Part of a small language model's weights: MLP 1024 tanh GELU, LayerNorm before each block.
MLP neurons of a small language model. Each row is named by its layer, matrix (up: input weights) and neuron, and shows model dimensions 0-255. Each number is 500 + 50 x the weight over its row's rms, rounded and kept within 0 to 999. Numbers have three digits each.
After each neuron's rows, "fires in" lists the words (lower case) most often at its 100 highest values on Wikipedia text that the model never trained on; "fires on" lists the tokens most often at its 100 highest values on Wikipedia text that the model never trained on.

L3.up834:444553465511465475436417459463604506486474606526538498569470529444499481536426496546532424449460480508499377453540416512499464642500599593462589377556508514464509512531473512539495481493532488513558575521542496541497461525586483464497479504462476514473498532524519483448540518597459509496441566559564505477503449567463513480505485441479577396417533520486459522450450536524504625536530586478511486524451496508602465542486465493484454519579488408445544544586479637514507501457499483586550489616565430493467547479553451449588424535460469522447582470542466477461408525537520402465458513534531539527517455445495460540460529515450469623480538476507566450423531508483498462426466531491544501495610578464437483600497469368443478506436421488476441396504482563472553501468498472
fires in: "in", "as", "other", "many", "when"
fires on: " other", "In", " As", " many", "hen"

L3.up533:523491530447433428566543497530484521485518592444585445519445404443508517442418564476559522523524459488493417441528509500481414479571482575421470498532401501479517490501482475510525483606447479566521527565565535454483517454445423487531543513515433562573532466544510440416568530593556537437594509570529487543565507493498532510485561524541462457483496525466495545453448511579491623537479541444506428513401539505557485552423576506571461589530527532536484480459490504460504495563416465516483467528506435498478450528463489499588373529392473452451512483557409523423367566449506462486475531502537499499497478411444525536482573546549534607593475544538556521446480361440494534411478476601512496546621483580412492486472521576502485484453448451564461515553485494482536410529532445
fires in: "in", "the", "last", "early"
fires on: " in", " the", " last", " early", " con"

L3.up995:525517450412528529459385463503466572462521481530595462576418511483507369377500447493609488503492505467512441442493468598512436469515509504491472512516567479568540511499515498482477548480422454513489464524521511492481527450531399464446564534403465503440475495593491465428637523631463608417514491446577538553512524593416483486495569471486549442479553537539564524515593502467513562535469616524477520511531474516491452555468441543543486564519544496548578422498395492473481485494401520584516513540501453584506494560540501418521423478426526449455535567489470535514489487517500387434514632539497486541520518355529511481492472525457493569585516484488515453459502414525544494423580438515488505481573550500456450516457526422432513433487514519493541510502492373532436481545569509
fires in: "the"
fires on: " the", " The"

L3.up650:454473483558496454521482396509462514391503475478683481556524474524500468443519458414527494475471492463456442448515463482540494525533605499485493607504431539484568528520480581472567587541388460406531461582464574534636436469485435436481476604448487546471537526545528503435569499561470563414477549489532541497486527545408468497481483464570547492510487481501576437388570469503451494550539472499521556533491514399522455515392533494440431541560533436557554440496471512528549491485453554541474456575432468549591490510541630478580514499465471484473512517457474516566488519461539430423589494526531451468571526478501483439568497510470519550591544538523499514561556406474555470543518457481495432535577496401451461547453525446499490450498441502557435438560489445469480394406479454
fires in: "she", "it", "her", "he"
fires on: " It", " She", " she", " Her", " He"

L3.up968:561553462453595459558427486544606385550568590468559523518451433424549484533505546510396485542497544499408472554515492468460515483479572492536449505536469464457530443503570468474544457524478521507512407533482455529504506498382522509467569575484513601487485445509487527438519524542539527520497525517524525501634508455448516521456434436479537458445415490467542481536635531484380532500469495613524434474545512510511495497503483531486468521533582478579621495494387493469503444474475580560543470521574489431540465438444474490575451498397503416487494450497485512469531446506489527540491497404435490634476549425571438521552537466562595532589433530443444461422497481456525502495530514465499470610502482454556595455455479477502459615486509476410607492457396531486503500510560482
fires in: "the", "place", "n"
fires on: " the", " The", "The", " place", "°N"

L3.up729:465555485494507511515484416451506588466563507547573499577492460522521520466556534552529487455468515525514466421480502517468456616488532507393529471486580501513443467532508498380480518385431471461565538478575480543521450566565417460477520525468503521496511451536597554523566531671514582534583475536543531477462527567406483510491478493441559448449547528494472500509539463552481598461503490562498485551567492455514456511403485557474457492571467381555583557462351529514486493570448550427495490551548523448595453498583543516487498482499528514401513516441540503481521475491538429459543511465487461563504539327471456464507475396450511440554500465483441516407593475496548533418488539449508493579537586473510499426522478378482555559485554544493568429518463474445530432504578498
fires in: "an", "angular"
fires on: " an"

L3.up918:478561423539464527415511385528489579452551527531453621490469538474500456458462557558505394369472552469468490493481571510544433486497587438583496489459481442490519573497497512542541574507522488488503515457545478499543502418472444530558526479409488540416545527474473558463627528557555561458537478556609470516438465586487491502546489608514514319479492519479509518494489502525448520579442545526511574477480489494491483457502573562510508552486535497528536467434495539485535422563482536608487471452488448544568431546526564449518537553489526420498578492523493339428459538499575455542493559506614509492499449512525471553440507493473519496554511425513534568556467423487504605398452511517508498501588534576386470465421422457514537449458541524487436466501535379488429489514491503
fires in: "it", "she", "that", "main"
fires on: " It", " it", " She", " main", " she", " that"

L3.up4:484528471471481438515470418530455541467547591504562445489444493503487478487547535437528474450484517536436545502439343568568536563574549448556504521485500477529487542481583497498504565524458464507451467499517419526518373477443446548521529475458523491505609536571478478482585521541501535491535513520564562611525501637514503479556550527614516394487501536525580424455559460486388448553514449603475458481483437454458408481426411553455538546523535535522578519456470528480558470496478574493524400532483489459560412494515556487563475543506518368407466501489450511514522462528531364494598546531555491462515513484465524538467479555490552617611500496541470457516539406601565522512544454523477526546509456545458535516450422432477490447497476570511418518517491387563464511495437461
fires in: "it", "they", "he"
fires on: " It", " they", " He", " They", " it", " he"

L3.up656:462396450462509514455509517456473505437429544520582538562507480474488471492460523505571433457515467528513478487494353474498524578538397539475555480597478488475469517464493488464546574398518457502549438579552510493525490460531431417574490504454429581513505531519589488483512461581497533443520449487466508538530492569586437510469595474512467502462387630566486436514494509489489494524523486534501458605431482443572509511430576499522548530545547445647518505532459493470542492489429487461477523614481535514558528578553494487514484393470516460490495576567458506483442480466513424482513423638524459468599690481508491491534427499489524511571504493524500538421485543518517522498545524441493513566549514554445480495544522322527442450486597496487567441445431571523448465471507493
fires in: "a", "auras"
fires on: " a", "A"

L3.up2:579432427505507513527365433519528578442604539500637465484492471468524411497469517517533469430428465574478550380520477547504555523518502463500486499502491494537446563541426455523553555468407506427482477585570415441489379534496514495489524534513582484489509520612476539451512522530507491551602488546575517540500537489407513549502478366508521417482512503486522510420497503566510439565457537545499505542497450412483569557396458532417493555528497463491548488435482530540456500516491539448551468407462495530515502569597460455496405577499467519426530510546518546571621464611477472399558616503551486512450479497567506466488502525492553415506505542523478418494495429504545524473623476508560519447526393437582531501394545411490528571520495510487529514523516502528503522542551497
fires in: "the", "all", "one", "that"
fires on: " the", " all", " one", " that", " as", " with"

L3.up152:420441413448480450517505453501507572474562471493480550482494459408523494431542572313557454455552564525454530493476438527473507541448476536543502609533505533498554540514554458574502521488532407497519450471491646590581485515401493443520478466616497531525567559520605482401601537493502481441526547484451507455475563424469437511534579502467454535509481556575500494526564540465510521484538356508594413555516552510539441497491571478532525432420500456527527486494508531495516492449465500540482502463496522541525539437642565523555453463522576568510501442449550462509511499558501425499515499462489419447482566479500449490491522533544485473541508489398522464451536465609463434523580583501540474528515524558441505510500324439512502415537581530530433476480480505466433461477473450
fires in: "school", "university", "college", "schools", "life", "death"
fires on: " school", " University", " life", " death", "192", "wards"